python train.py --d_model=160 --n_head=2 --n_kv_head=2 --norm_place="pre" --init="uniform" --init_std_qkv=0.041 --lr=0.00215 --beta1=0.9 --beta2=0.98 --lr_head=0.00872 --grad_clip=2.0 --schedule="wsd" --doc_mask=false --z_loss=0.0001 --steps=8295
MLP neurons of a small language model. Each row is named by its layer, matrix (gate and up: input weights) and neuron, and shows model dimensions 32-127. Each number is 128 + 32 x the weight over its row's rms, rounded and kept within 0 to 255. Numbers have three digits each. A neuron's up and down rows have the sign that makes its largest values positive.
After each neuron's rows, "fires on" lists the tokens most often at its 100 highest values on Wikipedia text that the model never trained on.

L4.gate339:072102149128184137197102139124129122111162175076118125116128118121129143058161119137180118185175161105096083138121094119103154097165094081095150148125137125126166122161137126117165153142116197124138143119131095195120179115157147129132151177241146122111105120117148087154146157143135062165
L4.up339:192105115158114118171074091128138115152116161094138168093135124101077184064170134170112177102158155109119160136154135186120115119160104138069131073110164158147025197115095149164136127097211122120139155118131178079123108158122068131115109123106147092161146138118131150079167153122137155133
fires on: "us", "U", "h", "c", "–", "s"

L4.gate467:076145113163121152135124151159101080156170201138153061164115147149071189124139115112126107156068163115138133200114153113162131104136156052105176110138147146091116097145152177137038047162158125120133103147128099085094086165093125127172104109186186142137178108102140110134134163138131125145
L4.up467:124092138160060111136125120141118092093137162079076109169114076163070181156097109130055161130094145117118084136106156202126154157149110085141137124099101136155080136137187083132119139153153153172119186138155090096171093097154163136126121100122106148158131158179116107102076156132157129075
fires on: "\n", "st", "0", "1", ",", "red"

L4.gate411:146152134161200069123114138176080163106141163122160068166115114131138126147128137141137142147073141137179126104151107124160103145152113051158139144181145091107109077159153086095078173146129165167176058128145087140116106129143141046118156120150084159107124152153164086143125170108182157161
L4.up411:174099126119166136107136142145099130081197145107153100109172167095131091102043132140187142126080098142131147131099102124113153127155133142137135086148127124060138174194122140124135157173123175167125101161156104134143080099165162132176103145124015171091097174091134119128119142124101114145
fires on: "."

L4.gate156:034107053144140186138174126139117108119133099105152111121093104122050159126121153126163156124137094142209151090074130127122135096179097136140151139172155121107109104160168156114155148128125140066068140162120082129141182198176137126157115113167086135149148126143180154181102117085146109054
L4.up156:124161106162146141113158113114118147093181107102144111098056190193146121133091147122176211090137174087167158148111137127148177066109136155130193145058129083116103123137113094158134112151110097165137140156153080149116166157119103113165165142143119183193152096120135183099093133099080128110
fires on: " lo", " /", "vi", "lo", "u", "ci"

L4.gate272:045124126132123112142173170135130096142133115114118115103114101083178138112185105137081161156117121109114086186060161147090210157112142148109078150131115138176097138135188109195123176122132155146078118101109162096102172145104148174162126154190082110113108108104111192145140118181172148137
L4.up272:159123129157171110152118149082158091110184133151129131123132135110149109204117111151122087112109096157105112177109114127112132084131126151098105118137139167153142135124090158106137108067079139093200115199100160124091122121139180101075185136139144102167147152095187143145160199090087145130
fires on: "il", " high", "ing", "on", "j", "um"

L4.gate128:075080119146160160170070107123114134061166173084099105125185109166076097106153090089102160135081137103124195110104128139104172103133150130091112119165183074128152125153135140113165140099127090145111139124161184158118179115125147071102154119177116070136121121080120138132179163101160104147
L4.up128:076095134107173191137112093113100085101113114112126153091110083115153103158132105072123127071124119082130094104134097146129133124119141086112103090136152135158136061151133131121147126137104148160152075164156106149153166068063107053136133133122143088170148099115143107092179131156147182096
fires on: " =", "der", "ver", "Species", "ist"

L4.gate445:119145120114159112132118148135117151195144109108124128113116084037154156072114141119145153124110149166214113147050180138112188144142160134155224115161090147125107164128065147082128110106117157171079141080141148105091136141094115086112102110112144135160138083169180176141113094068168119103
L4.up445:097202116115147112098106129095085149128133186057147125113134133140049136127151160109140154107128124124156171181120123131125126126132094116069129181160147187127123170150175117104154166064069134113076109107082162112085083144137116109151168159090202152044146154154124113139091119156111155173
fires on: "er", "ing", "li", " along"

L4.gate137:153153159114155090096091100137118035112071164075125148158093141146108134167125160115091136117058166089088154069138116150130119128086087118050115135165169044140152128075122150158113148180176122160125130119129128138095138129072122148186162191116120142128089172157145145090197140093063155102
L4.up137:179107126108101115121159104117105121155125125058175098156092173151171126148127137152149145132114123185093156157116136167108158068196159185123118122132105115150132100082178125130060073165137080144153150145160117164138082125158068106126088158123078145190129101206216112116174105132158142131
fires on: " name", "r", "ly", " |", "ra"

L4.gate118:108152179134151173148133155141125065128177120121115144163200096130146181115098094112146132139090181055141113174113132122112096123144126143118108145198167119090143144140151095104162133171176137131140118079080183137097121111115086092131128110121094154117131162068046121162084182134108076099
L4.up118:122116195098129140151129053090149095115159111170074141155132120121072090118143162106119108172134122151180161141195132090133122108107082126095129164159181191101119144123125121105089085155144105144181112116135144112148115183138033119155159161136098082101066106087138122149136182125119062155
fires on: "ne", "min", "ri", "na", "ud"

L4.gate214:121139191149116092156119101174107134161163190034125071106150095133145134110173116077129163123084120093122121136087110125121106128152073087212160172121147076101154106112123109088140143140182104048114122095134155100157172137128194152139162140131137128096163148147094123158118103138154144142
L4.up214:157135108148163153138113130217074195105091170103179182103139193106070111075092140156157202133130123086079092153153125149106056086152128125155168125096145178127146161091127080128082114135101170161111152143129146124125114150160148159127146079179167085149117163152133087125092085124206137105
fires on: "th", "el", ".", "em", "ch", "emb"

L4.gate115:129089114094079167101157139165120093122149143159089161169161171121112137100058143157119178147166155080097150121139110101121158106119170069108112097099164122136123195121129126159176145106092141126087167145144117155156183178154074081196093140116097139136198134169217125110111087128130143160
L4.up115:081148110122074140157111127155101128184081105091072140149102078106090093089166158105170174127136123181077117200145164116114127133130161103117133115071119131159111144150068191069146151131148201140151135070147092182212200116100127107102120063105095166126099147136085140145112154107128162130
fires on: "==", "ten", "ver", "se", " =", "out"

L4.gate255:100139073129101220116151106116101110083138102113184102142154188122147088185140152106138099086165114105093117100100103170104143097208177102120161176126154088095119143129140131206084207112145168107122119115141159171113147125161112091106138089080130160119085124129160169158167105163116119108
L4.up255:059122117162070137123133017130127146113147134096135130139095176132167104151122158134170158063176123092129166139087090179095121126164137130099149198102161165142125083117134161153116112103204150090144081127193092166116129120093109133114164149099143130133039107115106188159107114127085166145
fires on: "ction", "ity", " music", " life", "ary", " character"

L4.gate29:102105158084164182140112092188114107095139084072170153095121133114160123139159166099180198083133131130179113131125118110150176098148127121124139146145114083110127150160078137139113122109114139087137188173091108110204160123163063083117110118117157156102164142122207136158126119117121096159
L4.up29:118096139114095165129156129199084122093155126158150208138128146113108172134110099129124097120164167175194079163102124147183119102085154114151166151146130101137111145119119140135158160091106153110123118094181114121148089067162146091097138084115126137085145185185144049119144179175159086128
fires on: "per", "fer", "en", "an", "t", "it"

L4.gate3:108130101125124131156162062138079086113158158124204142158158104154117172185228169122138150104145108090176106089054114118085126105180160088139149092097098169087121111124089123162138126164161141175084123162125094141179167098173134149144140133129133145159114099119141131120119094133090149100
L4.up3:037134044161136138124148123105126125145172119167077120118069093061119114128072162079133150117163128120151157139172126139128198115089130149197141160165153131129172141143103125192100067103059187142169134129132138114147147120148169126108079132116121170080140176118154152171122153085109144108
fires on: "e", "al", "se", "ign", "y", "cul"

L4.gate515:153127113119131142131127169156108148176131185120153128155185109190114081116154215167124076106111162122123138136136158145081130101178133150115118134113152128124098180072127059186108182130133103127072116100109155124110160138198166176072151142078127104139099090128116141124098109145131182126
L4.up515:139109181116127161171163139206171122119099145124139124112125106081096119106129110155118193069097140163162169107103159139163101133132086135103131055112158125178132063120102123107099158089134213144168111116092068137124162151131152108121144103113150126094153146052109083115123189086149164102
fires on: "ad", "in", "e", "ce", "ster", "er"

L4.gate230:175051151127135131093138154123068145109145122128086163127110109122068120140097158067091128160097119200179142100101138067096165126137162123084149144100163128062085174107088169110102172119168158089064128130096130135095129131150132142124132147105100141092197088119175118128136140152106140108
L4.up230:143099134112147143118134102117094139118138165116134109088119126175112154094147100132093068123121171070183107124096126182107100164132186179081136124148149087114096151072136115130158123083130113177095065119170060186155119080062152127088101174138153072116097168076123087132144083194115109178
fires on: "u", "un", "ral", "ur", "ul", "per"

L4.gate164:160100174118195144124107127178123155154121126166130147157127113111119176131129157117129163133121103151122140146103100166150087164178106101118115135158117128151125140173064190128080171140132153073129065096105127153087107064141177113114173097138115157087169117151145133116181093051150146138
L4.up164:112071162109129097103151147113117166086151119164120080126101097103175098081167146164158104132154155181143148061181140106073107082102111061114184145168100122146074139152089125109117115120083193170138104176133168108132160058141153111150146124111113149177109145121136103126120088129141146187
fires on: " |", "%", "e", "•", " un"

L4.gate530:136122192135078170100212143174051163203150085106150065180156106136217068129132104107151128148058150124122103113129108146086120101081143135167138157150113103170173134124183172102108151119182127103109148110141097121131125125095160143111123059158116188101146126167130144143127100134127118083
L4.up530:117057098123126138170176143144151072171137101120146136077136175194140122124118150090094141120160149045121150086136099151175105144155170074126121207130140099114143114162068115158160175152092129183191134123147164080120166133090142076077107202147094093102135176141120136136205060083130118092
fires on: "\n"

L4.gate499:101083139153122149173175139139132133167135107146167150125150173097094166118127122142133162135095195139169169124120097112053098103152142068162164098178103164138196119089134118138130108125175084159112122094108111159130142077150181136134094112201103169175066137154087152094150088142139138126
L4.up499:189122114186106148106069143174101171105144092195164146188129188136119133114147173137139163147111144130115128143152113105101121158178151160142163108137085163153133097127149142130103141135085066059129167137181093151167098166117083170103208126155113122132112131113190059186122111123095114169
fires on: ".", "%", "y", "ade", " School"

L4.gate10:171148098164159121136088181126116072157172130116159136184095126204161100137159137137176130146123122114160124132133144132123173154102132113136140134108142053153127097143140159133132146108150148080054160153142143094106167130255166033132120078132106181115168110089110125135111147063143137120
L4.up10:192150114090134138079096117170151129163091134113100152106077126197142103146161177201109118198061181084117141164179125127163136152101136125118070179108120114125120093154065200064114138123159106111058160122123173090101161081161142151097117103091105126102174058085105127145119075059179145146
fires on: "ce", "it", "•", "ant", "r", "ci"

L4.gate284:074117172122192122095090112129166073100201154134142113162142194120125090135122102143133122103087161108144137151153111132132135046103101117127090117088158157106194102096117160122131201151121228117143146187122142070106166131131134110121136140169158120102172176155078111110097146125108114143
L4.up284:137091126145099155059146138140138119152074119164115116082172156154168098074118044157121094064130117177117156111103092139116141128165170210099128098171127154122161118155086063108137130162090155172128154153126121099173149103118113128145075107071154150109159086137105109124112135089118134124
fires on: "s", "e", "ad", "th", "u"

L4.gate134:155123163119157083133118130150100139114124073126196116094113071182074112173106120151101076098112123185120153149081125136160095154123072150085193146067195161106094114101163121180115072133195121111131148163154161154082147070094141161137096130197100131134120125164108097145179116146138096114
L4.up134:152140120068076117127177098123146110126086157138118148115137118100154110158103139062126150137127090117142130091115170152124088120102145132114143151123174102112120142146094111192150109143164117138102158134083170134098172124083126142120171205086143106123078161054152213163142128180068060104
fires on: " character", " released", "ed", "History", "in", "am"

L4.gate151:106082134114186145134159134103138172139166171183105034147185106135094129129109071110099122136135122073119111123131127167132121118178096161101132129122107183108123101157131141148192173096174148083097126141164156087168156115121129141139110151154073103088163122149127189154155104120144074089
L4.up151:126157165125147117154168151084107081176102112108077114180138144111106142110098161114163139121136100135176149164082096141159179102123120140119164117094104206122117143096011157159165105169080170105108106154131150132124141159120101144159104088120119098109134102157089127152120091132106077140
fires on: ",", "he", "us", "lo", "u"

L4.gate371:085162175097094115121120178129077118103121164164171159147169145157134112179163120157144210152120129189130106094097123158128090120156108151110183133118111135142175163155118123117145125150070148131104169151136142103135128103111088117103077164099134092088164075151187111176101142057111060172
L4.up371:139093204111137044092109087111114084085128128078119091091142070071109169142141142148167126131110071171178120114126125152174145088158172123084139117147106103119157159120118081156142141122172102165191188170173098128126153183125118162134107087152144152154116072154142094087099134184084129067
fires on: "o", "il", "el", "ol", "t", "an"

L4.gate251:093137175121154143195150112123109162149143176061121100132119161081075093091063129152042125164143170086133123145117090104130085176097093176092111131149119156122139129162089131126091095148131112074095130164138162150100147121134126166151194129090150128130135105080154173074151174139162156058
L4.up251:129072146093131155156177043152159116179140137130095164092104184114113103151134112163106081158062120178167117175129137112072129103164130129090116151148180137116067138114122120106150148134116094101162141147123115171078111110078110127125126092132119072123094045173115174134130093120123174118
fires on: "d", "st", "est", "vo", "ne", "min"

L4.gate286:044134126099159122192137140176106123113123084090127157127131113102117163073108123115159188146136193154094168100109096126127140114119171125153144128133127117104143134147219173145160126145132119119171129149088144138119195059112165058155130089118122149111125104104156064161103136103144095187
L4.up286:140153108098072065171128147109159112049097143105167120101126118097090072083077097117051154130130119145128092122147158142087140124130152108157148142088123157134141152119060097174137178109084130090118131130176112132080130140040086148131177148150186115123113112139088131092137054139083135164
fires on: "on", "for", "al", "op", "est", "an"

L4.gate598:123174153148177114150168137118133107141127187067199056108133129159105163107094116131127104146125155105190072115103136125124179100116131098116125100217191104084139144108094125084105092118185136093170107143190175102169163116119173072142132092134134140091140095153155152134170156115093142122
L4.up598:091111064161118104150231122058097087088096123135168104133109090093102126107125161164120115137120119130158105124093172147159111147151131138119079041184176156182173126166109118094124116115110117110133140116186091114121136140064121038115143087083112144139113120152100138114189196143105170094
fires on: "st", " well", "ed", "ne", "red", "ut"

L4.gate25:143103132231158186178119126151128188054120047098129110117139110139115103146073143113111087096094168107131108146137135151164085189121146153128136103132146107142058109084175146167144121133181106092107140186168142127055150137124203117127131108181097163120107128209100137157154156099155108157
L4.up25:094153215085125187129113115109128137134102158079110148051124131072126119218139050130100089113157100136168128108124126161126066084149104141163135096159189070115118095150122143136097124157133125144130157055131089100073117134183125085133121120151082131137135122138099156202156155086145134099
fires on: "et", "board", "iv", "at", "il", "p"

L4.gate254:148118127088164126140103100134126192153143130110126095211139144136146137116196122109171166178082123142151099146137113111122108108120056102140146160119095149141174155151165147147155148127123154125157216072175182123092139129142156126139191113091089164067124146115137178088079113151168110145
L4.up254:048136170142108134131128114177126171151092121138185150135132142111191170095142139113138092123105099077184124127098150116144095072051147123140151049151076133181125098156161150156102115100183154096113110101101084102144213116132064077067151126114122157108171119084104178136113148134165103132
fires on: "t", "B", "ated", "g", ".", "C"

L4.gate457:167110131138148071103103180157144101150118152107136115173121129141150141135070162117110160135059092110197100075076165059133090133069138109159149153204184165102164154173159129144115135162135163112120130149093137082128191139192136115130123065136136142116138133140144071120096157111131094213
L4.up457:101147135078088124143122139123088108141097121063123044135088145116108095150093084157123084100121135096126119076063109162113148070084187106178137140104143135117209129119126112162161134178103163173122153158108123131128201131115120120123163164113122154124093124111119109124102209224158106065
fires on: "in", "r", "se", "n", "en", "pe"

L4.gate638:145169100143074162139092118136136061098143106094133096172106106107129135109111106154128137186100118099173122132194117115077219168116110059141118112116095123095139095143174098136121141087066140178106150183134127148084141106172154135144080124133098137133185151102148107147134095174178073077
L4.up638:119167101186138151126151115087118152183101163108071112110090156111139176101107093127147143102146129072112061154145134138134165095120121113164130078166152150059119129107094180160142110170089126090104169103053155137100093134178120129115110111144087147080101144165104126098102147157120117112
fires on: "ri", "iv", " place", "cul", "il", "d"

L4.gate600:081081154121122160134090194179140157120154100030163109144141135141146162114154184045117123116158113076108125117129059127142111181108154188115082129136127085153116128063129123098133134160134174144083093135145149139126158083154148134118122094157068132097177142158075143071118193117139107156
L4.up600:097120104090113164113092075152041142156136103143100107175093145171084116140179106113082122114144111153111145119169095151114125145152169123194148103154168123131164169125064149127163128138145116167120139198115196166154100144128092131103160176114158135131119139120105105123066058185062139082
fires on: "an", "ine", "ck", "el", "20", "ang"

L4.gate453:157080092147140122108101082132077150064081154081170119125137129120154130106126171089084163081142084078187149122088121132122091118119174166164134163166136115075102142136161185086135166154110179070125119112103139124107172072109077141130152124081088165151128111067183085099149096134183095125
L4.up453:078127153134168085134083144167158102125119092065141088147106166103110180161080099121095095062181137082108186139143128153149101156230103136123130090128104143144098069088113113152122085108082180098081077197097176133082133080124116118170120120129080144131061121091132167124145140105120114076
fires on: "ion", "tion", "art", "ation", "ure"

L4.gate45:126139154148125148157165149150150096157124098110191097104121141158192102097099151148138139111065094139182134113102083114111134166155119147121110159166165107132112150140115120127128155185064158121087116170104117057148113117164155139145129090185160133128169131135129089140175093108141131081
L4.up45:133133136172081150134120101145133116172093053104130156088117107166212096127123052164121139144085098124162146121114135116121183178110120150145122182140146087129125097114118113121145145130160089157117101148080142089161131152143155170102143139185092097189193116152133118179142093048097220139
fires on: "il", "ed", "at", "a", "em"

L4.gate168:080075078126203111169158164143167119067124091097112150135162113141138143132124142074108079122121147101105107105198135136106142183150126070101135073120097145118093159137147141091108165138128080164113163130134078166141122157185142094165129166164145176141190059176151125141210148122133184168
L4.up168:171214183112109124075153160174135150095141126096048138114088141137083134109138139098062138147103167110184144118135160098112100169118176132136096069148142151156047128135092160144150126139094062105118159146131126144109086085170126145086104176133145151155172176145130087169134189171164096128
fires on: "i", "re", "tern", "li"

L4.gate577:164074128109118124166105079121135097174091162139158116169199116188132136155184122106148139080147140154157150098067161140127119134090091097156154126120142159126073083125135114123111155128155176092077143130095127114166159124102154124160139113103100134158074174130094179114137128150114155129
L4.up577:115141126077111143122111145142167123145137132122139104133068156069115135152124184145152141111143105139171120133129112107120178144142147051108143105114129141170136109134069124133132144108168150131097136040151126096113177139122077139128101145092157191154108083074048163210066142143085156183
fires on: "in", "le", "y", "e", "ve"

L4.gate186:138102140141111184111134128152152089121110089123203144104121148096129122153151113189128145121159174103122159076117143134138133139144123163128173179099108158112069167132137138180133132116079221134138072175190203105154151131153089128152099094171161120105126163140129113120099118167154182199
L4.up186:161165138198120146104162173080125128106077130169110152112156145130145099144141135150096131148115137142180170077141153165097173155130137146123116127058083144076167165169107173085087055100108141116115194131141123129122148104228086085139121121060160130166125121160175143149094149165096102125
fires on: "app", "d", "ing", "br", "ball", "ed"

L4.gate26:114135143076084202071162198119138139120162113136113111156144049081091147140107080107176109138144168147151141107157117141151166062120072165119137096176101114143148162142138109120178128099180106137124151133087126145101143159078138098078088127163143189067152150118109139125175093112141124125
L4.up26:124112173134138178213145148103109119105147086130111114124149091139136084103162104110096086147101108124155174120160170092147128193129158118072108141153166099188113092102108158070147160158171146121118118175105057147128133121150081094121111147179116130144083133173107183164184138147095161091
fires on: "t", ":", "re", "bu", "g", " |"

L4.gate177:192091111122119121130142123111123108139135137106122167110125178123140105142189094165167145121139138127092103092114096044074165105062137074092131141135141128151098130121119105103147131151183120109108094102145139130176136076138157189151120161131106129054099141071167089070139139114153130159
L4.up177:114153096100127105113088120135118173106120172093184109104198109083125132098140123060146250053143108161142102138117054111123154144168166091122101182132075139150153101169108132118158117080139158136167090136142141115138117098090164134078125107130097143122137126158120171087167116109189130126
fires on: "in", " |", "und", "low", "re", "ff"

L4.gate523:131110114125138192163101104135123105105143117107167083108108179103166090129154163137067113099108070115136145115117125155065129076124140121065205141144185128147052157102084149169087148117151135092149182136137122143119137135176124091133100079126129060128158085132125073127097110106111077140
L4.up523:126185110146098128146098129114142080096079126160080071121134182140141092112103060162097136105133109081117219107137142151170090155157162100121156153103126073117091110110108121130131164098136122108101156162164202120076108094115119082094124161088155138168164159200109161086102108181133109160
fires on: "ist", "et", "or", "er", "ative"

L4.gate225:151085174161127169091141156077112150155067131097144119118087085140177067140140200135128135135100198131131106068102050134111131121119156185110185147138083117126148115124109108123107085105167111113153093139177095175105142179135107068110103092182104199124204075130139113179162180083157157172
L4.up225:128122115093167146090142144104160192144132169150115088146151147138130126065047079089115067126074106120137064107147177117162113157129122171086146149137120098111193156152173067091147139173154098132155149141136149061121122113090107153125122091117123148128104107081153121111138101135114131142
fires on: "at", "un", "ur", "mm", "ac", "-"

L4.gate308:125125191141147160146139086094135132113114166124105086122182093145082135149116130110147136117116164104143134069132121183151076082138138118093133176133171106156115103147122151125136119121163120087139138137138143077147139110113130138140081079139094166123077105138097179058169151118126185122
L4.up308:119120076126099117153139127202193212137118080137141088116095136060119098133180112145080190148101087103134131091123155143185120134138153172080156171130120134119123123188136174127087133196202100120144166146140136139185125140181120121104069145100122161107146167152114120091148171042113109098
fires on: "n", "th", "en", "l"

L4.gate244:129120150100113152199147152177051120085093141093135071140095129101155175093137093122106146154063069137170109136199127135127093158158104082085145099117159160087137120105116150139052200138197176104101120156136104167088143159154170101163128130138139136063162177109183108083141126135166194146
L4.up244:145157150128113092117113069096139165091140198142125120126102149147190154139194153125135121101148166104189112129168117125149156114152108128153191110156074106087137150126133103175133121167152145158086187151129141160080112084142114093167096133159133148113067106159194152106125132170184091126
fires on: " |"

L4.gate229:158125129145144153163187148137119036152106091160128167069151091172132156184181101130057123151127191082103126150155112128116117150096089080112136129133144122124134116116134128106145183152181165158078192115119091145129162104192190102100131134059110111131126154187160118118108103084141082120
L4.up229:104141113159153143116136090081132151136129214147159152126138056121148152106159114117115140160138125163181177046031119085156173105137072124150154159177187147137133107066149068151138144140165115137139183149082108075123132185096120089152128161126145137137084166149150120053076123129097096083
fires on: "ri", "b", "per", "vi", "ce", "ho"

L4.gate632:077131167174146175113102193126119109158120192121113123114153155127129173176155181156084127098169163194125109158146104143085109126176088124144224135107175140144142140133082101201150159083157119125092176137133173093153174127156144092126096125161140143117133126071132110092147178126079115134
L4.up632:022103133099141124099147094127137178104200106025119096089136101114140135174106101129104020103159116120160142108127168164152130135160147097116167124138127150085108143122125113117138103113105097068160121094146137060146118061188149153108084142106084113179060123120145147134116178093097141161
fires on: "ly", "ed", " not", "er", " also", "d"

L4.gate421:085155117058123114054136194141117106094166083095147090142103085123119140143075118123151144133108101078150082127122106106051135144144115084108133120135104172144045136163176091085131153124143163103116129142122106200131183185154134109139166095150157154137110114131133098123148092181141144145
L4.up421:086139153124110194072130144115184118175121118075178099145139117149086149146127087135108106112109135130088134139071142176111106164119138086200104100133182185137123071065123153081115098154119142131098096114157081130107108170083146104131093146140145148112131113107141141148181169133150186192
fires on: "ed", "pr", "ue", " single", "b", "re"

L4.gate76:147153121107131188135138121118131097101041136119151127127092139102099106148167101092066186124136144143128089174137088129140136097096088148161118149129154158093092161162136118091148117086142071170166165157133118094166141129142125183173124117143171114086158131132101161132133049172155140117
L4.up76:178139079217130143192101176126157188166127136075173119110085095118167130137114155149125139064174099152157133023126124134137135073149110119119117101138109141098103151164166153136076138150074101088200131145083093123127106174089112124117113166092155142088072134174092170123118100111153124124
fires on: "ad", "d", "in", "fin", "ing"

L4.gate297:100097155157129142160172111128117129096105116128140143115143119147064133106164137088149155088117058123145148122084144127138165099109100170066110096204172094159133138124090184166154142095202155178128153124110131151107162170095137076156119064100124145143150153108165097109138078183079097148
L4.up297:118138099035133157127074095199173135181091110100119114115133115167121114094102105147151129190125129138124152108133156136173158090148126149092153142148132066143099076082151111127087167109212162130145166110167150091103200121107099133142172079119083103156199127074131133092076174107103061103
fires on: "==", " ==", "===="

L4.gate472:098098112133115176155217066085051169144137122129134096151161113121140116130123147060135181110159139092152114156113132129109052153168137136077084097106086155119154155107152178156116150128115169172127143091115112130148186135156128097153057133104159134121123128135114116155146099162179085163
L4.up472:063168129149130136157120125179122094070086106083130090168079144150116141111108159081104092139159060097113086086229133140143127113175197117130134169164186127121077148133168150108145131119093149108144129137207081039138138123149138154109086081070111134122102154138127174096103080126155108142
fires on: "\n", "le", "or", "u", "C"

L4.gate492:111079144148187105116127145165136115135149115114198089144112134068055145152178185102170144113186125148136137121140042096098136128085122135126148150130120105118074184058150087181132137094168163123095133106201185148112121111116132094101159088115122111158080135210215113153158100126131077149
L4.up492:083159112062149100107100107145082107119128188136171158075154154117116144135096102167181143079125134117108175116099125157143128089146122187127119132223099129135128163092114105153124155147143149137147079128134091089172135140136103175185112086106095142126103134171085112104152133103141192051
fires on: ":", " of", "ff", "/", "und"

L4.gate440:086128162096144156136118151157136070164145158129194184148113109146110138134143139145117128156081120148091151159119119092071135119172074133116125176138109068114093155159096073135135146156151159085145070085125158117132092168160159151115087106152152196155113130162163136187098136090152133116
L4.up440:163155151132144167158121132127148122143144142121144087133116119139127112139074110207151113110129143143098168172112142101142115148153109082088144130127101138143079090144126140191127160190164179170088116133113123070109088087120103141108087123111095146098133128174093108178106048165061125216
fires on: ".", "d", "gi", "il", " con"

L4.gate65:092070106064119168134096158187088147126153051169112152096168154097117077183162139143144150138137116167148107130094082135142082100140162100136100129120117140151066154150114156125137154144043126104123146184122124061098136169102098159145123121114148102132154095124125088156155064138111144180
L4.up65:094061131158133190064147128165091089121152131125116103101079138120175091136065079136104132151133151092168149104175134165130135133064148142115114094159129185101087121127143113104123129132107114132179080125098119091077129090115110136119091159100113205125104110142131107151174054200117140139
fires on: "fe", "-", "l", "b", " video", "ed"

L4.gate450:139136147150167155114109149179165078200094079135150134112153147130081182088181098121114169156128116085175113086132136163164137142130117117084177115152132140138121174149099159100142114114093110132065180115114135175074190097148153149112108081143076143096136121146139183083090124130166110123
L4.up450:134114059083184138149144116124117147125118102144172115146091093127083134139181147145117155136078160145128107143169079149136194129195123137202113166118090206134160148147100148163067137091149107128142128143167178151121097100106086198124189147108143079117136086089126158129179156114156109160
fires on: "y", "land", "ham", "ford", "son", "ton"

L4.gate604:131145113086137185157090140113103182143126125072094130148120076145134120180164063120130131088076141163175144091146125140133203113093165163140124139175118091098151175159058055083106161168143096126105155101144206180152132113108106121078119122141089183099146131070139188142102161121131152111
L4.up604:117186126092090151117096090104097149126202177143105109167144121072159113096100146091106146073119113106160086153080174107133152110134174150139108130225191089190134163161149136146138120130118152096198180118105138137148134134142098166078092123121127127158108163085121109140113127124160123164
fires on: "er", "man", "se", "lo", "t", "li"

L4.gate82:103094201151064098123142140093083092128107126193190174090156116086135099184152111114055168105091124131146136136096096124123055161149113142185139130165118136107090154145174100145129141182159146105151167078099088142078163109096161119136151091176088162112142145087117105129108140117152140077
L4.up82:116154101155115156214140146141079158113168118199087139106154123099143109161153130151082127188185137097170108114185093144157145091129131086140157113117114094105117165162126119143118143156097066130151118147141135149207102210154094116176179151119163086074135127156112082117140135161103118228
fires on: "vi", "e", "b", " champion", "–"

L4.gate478:159167088162139134191178155089111111121110132128111133102190094101129142129097131075111152120118143134105167120137098124104089152074159181152093142120143123117155149164112142073146121096170127115093163115142099153124125153161122143090146059130061091015133160184117173112141106100167043142
L4.up478:096112131101169123123090151127115152093127090102112141120090121100154123131144134116117113153160237106135140121070092091075183142134118128107149107130154094135116133125132180119154144097109192082161106186122156030127048100193122100161114060157091077135133110157093144110141173038137113174
fires on: "it", "et", "at", "mer", "ee", "ran"

L4.gate18:089092186156159114127133197187121070165108133114114131171161107126122117153136136081136160131146195099110108160096104129119109160143072140155179091113112127110128102116104113123156151102161125154116141128154146042146130134175130097171121095099147134120126134071145115135088144124101176154
L4.up18:104084124169158068128111213104110096161145098151169102125132107169069129137121113101166152158146187082114107184119110133134071127139096158071119092152142158145194122170140177062099150100117122152109141170159117149138119168130156108165170100164168132132155128129179177099183142147179172159
fires on: ",", "ce", ":", "-", " and", "les"